From a checkpoint of a small transformer trained on Wikipedia.
Architecture: RMSNorm before each block, rotary positions.
MLP neurons of a small language model. Each row is named by its layer, matrix (gate and up: input weights) and neuron, and shows model dimensions 32-95. Each number is 128 + 24 x the weight over its row's rms, rounded and kept within 0 to 255. A neuron's up and down rows have the sign that makes its largest values positive.
After each neuron's rows, "fires on" lists the tokens most often at its 100 highest values on Wikipedia text that the model never trained on. A number after a token or word is its count.

L2.gate848 [163 108 101 138  98 143 104  88 147 150 118 100 131 129 131 138 169 125 153 170 144 114 143  69 112 107  85 126 142 140 135  89 135 140 161 129 147 134 113 108 149  99 162  71  79 137 129 138 130 160 133 131 111 173 125 153 140 112 170 143 128 135 128 128]
L2.up848 [154 140 113 108 113 131 158 112 152 176 107 140 127 141  78 137 162 130 126 188 167 137 106  85 139 112  80 117 125 131 111  97 119 101 156 167 127 142 104 116 141 142 136  63 106 126 156 133 111 153 157 145  75 160 136 138 158 135 165 152 164 157 116 115]
fires on: "\n" 93, " while" 6

L5.gate844 [105 144 135 139 103 129 148 149 144 134  91 127 107 109  48 147 120  92 115 107 159 129 149 134 145 138 121 108 139  97 124 115 143  88 146 122 124 185 132 120 141 109 122 150 107 115 147 143 171 163 128  88 135  99 158 148 168 145 113 126 129 119 172 130]
L5.up844 [143 105 105  93  86 118 108 156 130 111  88 106 139 121 135 141 135  92 113 117 105 137 120 149 120 149 151 114 139 101 126  97  87 104 120 168 154 116 118 129 163 142 170 121 147 133 120 142  95  87 120  99 147 138 156 141 111 145 105 145 139 109 105 106]
fires on: "s" 23, "ish" 9, "in" 8, "ant" 6, "m" 6, "c" 6

L2.gate541 [163 116 143 113 116 143 202 161 174  84 133 146 112 140  94 131  95 130  88 140 118 114 111 100  88 105 112 133 102  90  90 120 128 127 160  99 129 117 115 117 173 142 110 116 134 101  83 139 179 130 109  94 116 131 112 128 151 105 159 118 109 124 139 129]
L2.up541 [142 202 174 126 121 119  86 104 147  91  95 201 116 111 109 144 127 118 118 125 140 127 133 131 108 136 135 190 149  96  97 158 112 150  92  92  74 109 126 139 163 122 126  93 110 101 165 159 142 119 123 127 125 145 123 164 153  95 116 122 107 127 155 128]
fires on: "A" 51, " a" 40, "an" 8

L10.gate782 [108 119 101 132 110 112 139 122 143  98 156  98 112 137 160 158  99 151 123 123 148 179 150  82 142  91 139 131 116 122 130 130 168 151 113 137 134 149 102 123 102 126 122 131  90 127 137 151 139 109  89 126 132 106  89 139 106 130 160 153 113 152 154 111]
L10.up782 [ 93 135  83 107 109  99  72 139 155 116 126 164 142 134 124 113 108 150 129 155 123 121 161 133 121 114 131 168  91 125 130 145 101 118 106 110 114 103 110  95 118 121 108 125 108 123 125 152 125 106 104  97 108  98 133 150 123 154 109 155 137 144 139 118]
fires on: " comm" 24, " le" 11, "\n" 10, "'s" 10, " rec" 8, " (" 5

L4.gate599 [133 157 157 112  76 115 140 124  93 117 162 164 106 104 123 172 122  76 117 165 146 166  88 129 136 131 113 117 139  85 160  98 128  72 195 138 184 143 136 112 156  97 161 144  98 129 123 125 145 135 122 114 127 104 154 113 120 126 145 144 153 122 177 139]
L4.up599 [131 137 137 126  89  95 120 142 113 111 154 129 102 101 162 153  90  66  89 113 124 147 111 138 176 139 119 143 155 119 153 126 138 118 156  96 163 132 135 160 176  83  93 117 108 117  98 124 149 109 114 154 110 147 109 115 138 113 116 137 167 149 131 114]
fires on: "ig" 16, "." 14, "in" 10, " qu" 8, "s" 7

L4.gate177 [125 102 141 150 120 131 134 141 117 107  98 122 121  95  91 135 133 156 140 133 136 107 117 123 150 163 181 149 136 121 135 148 158 137 150 107 123 141 170 110 126  72 133 116  97 147  94 127 135 125 137 120 174  98 120 157  89 124 120 111  96 147 113 147]
L4.up177 [123 132 153 178 124 111 131  94 141 122  81 148 130 138 113 136 116 158 104 111 117 117 141 134 122 161 111 125 171 155 108 168 151 122 154 154 134  95 132 129 112 115 158 110 109 127 143 149 145 150  96 140 166  71 141 145 154 126 157 105 138 110  97 140]
fires on: "re" 28, " le" 19, "om" 16, "u" 10, "y" 5, "i" 4

L7.gate600 [107 149 100 162 150 120 137 129 109  87 112 167 107 139 132 113 144 160 124 168 151 141  66 112 117  80 106 167 110 126 136  79 119 143 145 101  93 125  99 128 140 112 151 111 104 114 125 103 155 154 145 128 100 102 150 110 125  87 175 141 127 145 114 112]
L7.up600 [140 157 126 127 132 105 143 151 165 142 106 114 153 115 121 175 134 160 128 196 121 135 114 133 148 118 149 168 138 109 106 116  80 106 156 121  95 160 157 129 108 131 108 115 126  99 130 173 136 155  93 100 101 121 123 142 123 108 115 139 126 136  95 147]
fires on: "\n" 42, "and" 21, "ation" 15, "ant" 5

L3.gate577 [142 103 114 174 188 165 177  57 130 122 116 164 119 144 154  96 160 179 139 117  99 158 129 137 114 151 140 119 121 132 162 116 131 131 109 130 170 133 128  96 127 126 102 113 131  86 143 145 137 109 117  80  74 140 107 117  88  89 157 139 126  97 135 139]
L3.up577 [157  88 128 105 150 151 162 144  90 130 116 161 123 131 109 125 102 103 181  88 129 162 187 138 139  66 118 132  94 101 138 152 120 108 130 116 127 145 123 113 120 135 130 149 151 144 112 138  72 144 125 115 100 122 116 134 135 120  94  78 123 111 104 163]
fires on: "ity" 27, "or" 23, "p" 8, "r" 5, "I" 4, "m" 4

L5.gate697 [ 96  82 130 115 107 105 140 106 154 122 109 114 135 112 122 132  92 106  97 143 109 115 131 106  98 104  98 119 181 142 127  78 153 129 109 116 117 139 124 149 161 120  99 111 118 118 140 126 132 132  97 128 153 120 112 138 142 168  97 129 171  99 127 153]
L5.up697 [158 114 155 173 126 158 129  94 112 132 147 153 119  97 123 126 118  98 128 104  88 149 152 102 102 147 147 130 139 141 102 131 103 128 114 126 124 121 112 163 134 139 122 123 145 160 110 139 146 127 108 148 106 135  84 135 119 142  81 158 131  93 143 164]
fires on: " all" 22, " most" 13, "ll" 11, " All" 9

L7.gate214 [115 159 102 153 112 117 100  94 165 106  98 124 138  90 116 131 173 108 121 105 138 114  86 145 113 124 137 178 101 163  98 177 157 139 143 120  83 151 173 138 155 137 166 174 137 147 115 122 118 154  80 119 141 188 123 171 107 125 183 149 105  99 117 106]
L7.up214 [131 161 148 140 107 140 134 117 117 162 122  95 154 155 104  99 109 123  89 112 121 119  85 132 150 152 128 104 131 171 141 129 159 148 194 142 148 102 160 103 118 123 139 112 132  89 186  91 123 130 117 125 155 110 121  98 129 119 167 139 125 112  87  78]
fires on: "er" 19, "re" 19, "y" 15, "on" 6, "et" 6, "e" 5